Weights of a small GPT-style language model, trained from scratch on English Wikipedia.
Size: width 192, MLP 960 GELU.
MLP neurons of a small language model. Each row is named by its layer, matrix (up: input weights) and neuron, and shows model dimensions 64-159. Each number is 128 + 24 x the weight over its row's rms, rounded and kept within 0 to 255. Numbers have three digits each.
After each neuron's rows, "fires after" lists the tokens most often just before its 100 highest values on Wikipedia text that the model never trained on.

L3.up281:115131153159142128118140108121096112075126111173141123113123180121146139152127117136124112131157176133083123125147179108100120148155128158096159096131107148117149134111131104150110090141147107119138122140129134166103120145133155126136101132106186086187095141101113113123134150161077098129
fires after: " ", "–", "g", " Ch", " P", " c"

L10.up50:105118175137130136096132123149134118128164116156128118128129128146129131158129103129123126098159106130159147144083133147163140121151080130137165102101100135128090172146177111097128137128101083145166132070128107097167134095176111082126112142114096121136145099122134098105163101155110090131
fires after: " ", "\n", " M", " D", "A"

L3.up887:116134171109105113107106109102112171128105081114113131145139185097134139134121132112143137134115165116107120143094116159120166142125126111118145124119132157178126081125133118147119141094151157203126095159124151137129084142173176137120153156117107154129110150123139075125144161141136111091
fires after: ",", " the", " K", "all", "ec", " |"

L3.up587:120122156138148103116147137151141151131094140157134131107142089155141121137117100126109139114117140115113134151154127129091089082136095095137154172119139149103119095147094133127097133140122174149128131111144151125127162170148106159165141092149112121126086156091130150159119176144164136112
fires after: " f", " ev", " s", "ur"

L5.up61:121127097105135115117165139181174127121128136121107099120155122131158078116131123093135164127109143101126137108114153118119151129093125141096136107136144084132111082104115119152090122135143171155097152116157158182144138148174116141109130122164111111170102165110137117113127099145110140125
fires after: " the", " ev", " Mar", "ol", " f", " U"

L4.up774:130086153132084101111132161149144140135107152144106144170146138086169107135117120123147107122119124114111129150128174116111093134095137107134161152136094163139108138107117105119135147137176172152129104074139104141139166160142146153162122124187122109090097174114142104119105116078129129113
fires after: "h", "ol", "he", "t", " O", " U"

L3.up154:078152156153169130190129160126148130153150102090103150120109101180167128154138132126098108119157106112123115093105147100150137096149155134151137144117152168143122135157145132117118115163168117137131153163127124134117141166154139146112112123146157134174095146128055134141098139085134128086
fires after: " Y", " m", " y", "ok", " f", " t"

L6.up52:115129109141143141119149110111129088130110121184153142101134114116180123102120125106127098111214115138111138137130099099127128140085115153084148151113109119144125131103104140161069145135108169134113149125132164135127130136100096153079139097124151113179128116132124075096152086125116146150
fires after: " the", "if", " e", " f", " four"

L12.up904:090072129167092126127174117131136129111150129134124146172097147117097099141137129129106149146127095144124122137111105155137164107129136152094167116137150123116084102126154103171085140142098098148110126106129136116141148138147149122128092116131107104066122111146149154112119098148114103105
fires after: " ", ":", "\n", "|---|---|---|---", "|---|---"

L3.up271:151113072158129113102096159135135145099177117139083131114148128109110126138112123150088160123187140131080118149121152119118139072150168144116148157110112140118122166121111177116114166112107114085121117168103073138103097119119135140168092161078119136134123152135130122063132100113154137129
fires after: "20", " c", " C", " ed", " St"

L10.up495:153105167150104133109128107164113141142148121114108167126126125118148122128130101101081118188126079113107126150149132129141098117091083119138156176110119111098115130152120142120154126127131171146135089097132136163137099168150135146127166091141155141131125146128144125131141151134099107098
fires after: " S", " of", " in", " c", " C", " and"

L3.up446:162120134103132121157091130103144129100147128092137111109127126156110114145116139111143134143113120066137129142101142137090119091086150144114194137105091136123162116123151141129165142126122157163109102180124103091127143142119135125141095124123166125120110090159112153124183140132143137139
fires after: " C", " c", " m", "C", " with", "m"

L4.up413:130147133125120106139071159098098146099121128156162163120181127181095145126166114137105103150062155134127147142167115139123130118145111134155110084154123150127165150107149151125191091138106126144083128124097107144106122095120174138151106145108164127142107110176113133150096112114097130146
fires after: " p", "p", " P", "oc", " h", " C"

L3.up184:108127149107162144141067177143113115136147138119140121131103143106168141162169071142135062096200083121098125115125146111138102159113134151055198117136156138110141132178139139125090128122129111143118124136130139142133155105188166136146103141095142137108104161135097106113112133095127109165
fires after: " P", " f", " T", " p", " t", " m"

L3.up113:119101110123146115124110138116083158146146129122111100125107155111132137111135122129167124114156133134141062138121122144166136171148133087133095076111096122147104175096182130154121155143148120122126151096102133120166154125154096127126089179112123151137115154088141092112108143111115081132
fires after: " w", "D", "W", "ro", " W", "le"

L4.up333:135128130140101095140089085132138102079149133093102128117127156095110123142158126125119158126155125119144130162123123162123152128116102106142153163123108120104148118103099162128100162147128164109130131127126125116113118136177091145159100087131153152145137143148162142143140115164140129091
fires after: " c", "st", "ult", "oc", " C"

L3.up956:158158115109108119114143111128153105144155105122116093136085110110106104148133153116126118137134124092080135110097119129135106130074141142115108092077105174158157157119128117131174116143110112149118157097125131113139134122161097132184129118075124132112139095136090138135129159146081127125
fires after: " K", "A", "M", " m", " form", "og"

L4.up504:105132169110088122110088163113120112084077104119173093132161131162149128150165091144109142137106116157091131135133124150157131115134110125138133146097117106130127157124067132141156136164115151126165129151134088118129166135191076135166125165106148118106134105144119122119120108091109152166
fires after: " comp", " ex", " p", " (", "p", " develop"

L3.up959:113173106129108094138120102138161127157149119101152121115149108131162096124134124114129131110170149153147120188112138110110117116109137117093099191137083099141137139103132118118130126137170122157067149157112151101143129146136167127158167111097146153150111129160155129123096125165155106110
fires after: " h", " l", " camp", "we"

L3.up35:089163103181107134119110137139112158179130148111147121076109086130129155152130117105158120162148143125081129154130116087106132133108144145115115154113126127098131149104125118106141153149126137115121097133151075108141127160125123139129120146162126120128113163138124142137069187113146104092
fires after: " l", " f", " h", " H", " le"

L4.up64:134149124159129130111136115136103144103137136135116121110096137123128157110109112135132089158125144098110136063110159135121133102138126142112152099116111111126099063142152123124095128166201067132102149109135116125101148140127153148147151152174145129204098101106130146133154139084111112119
fires after: "ceed", "g", " c", " –", " At"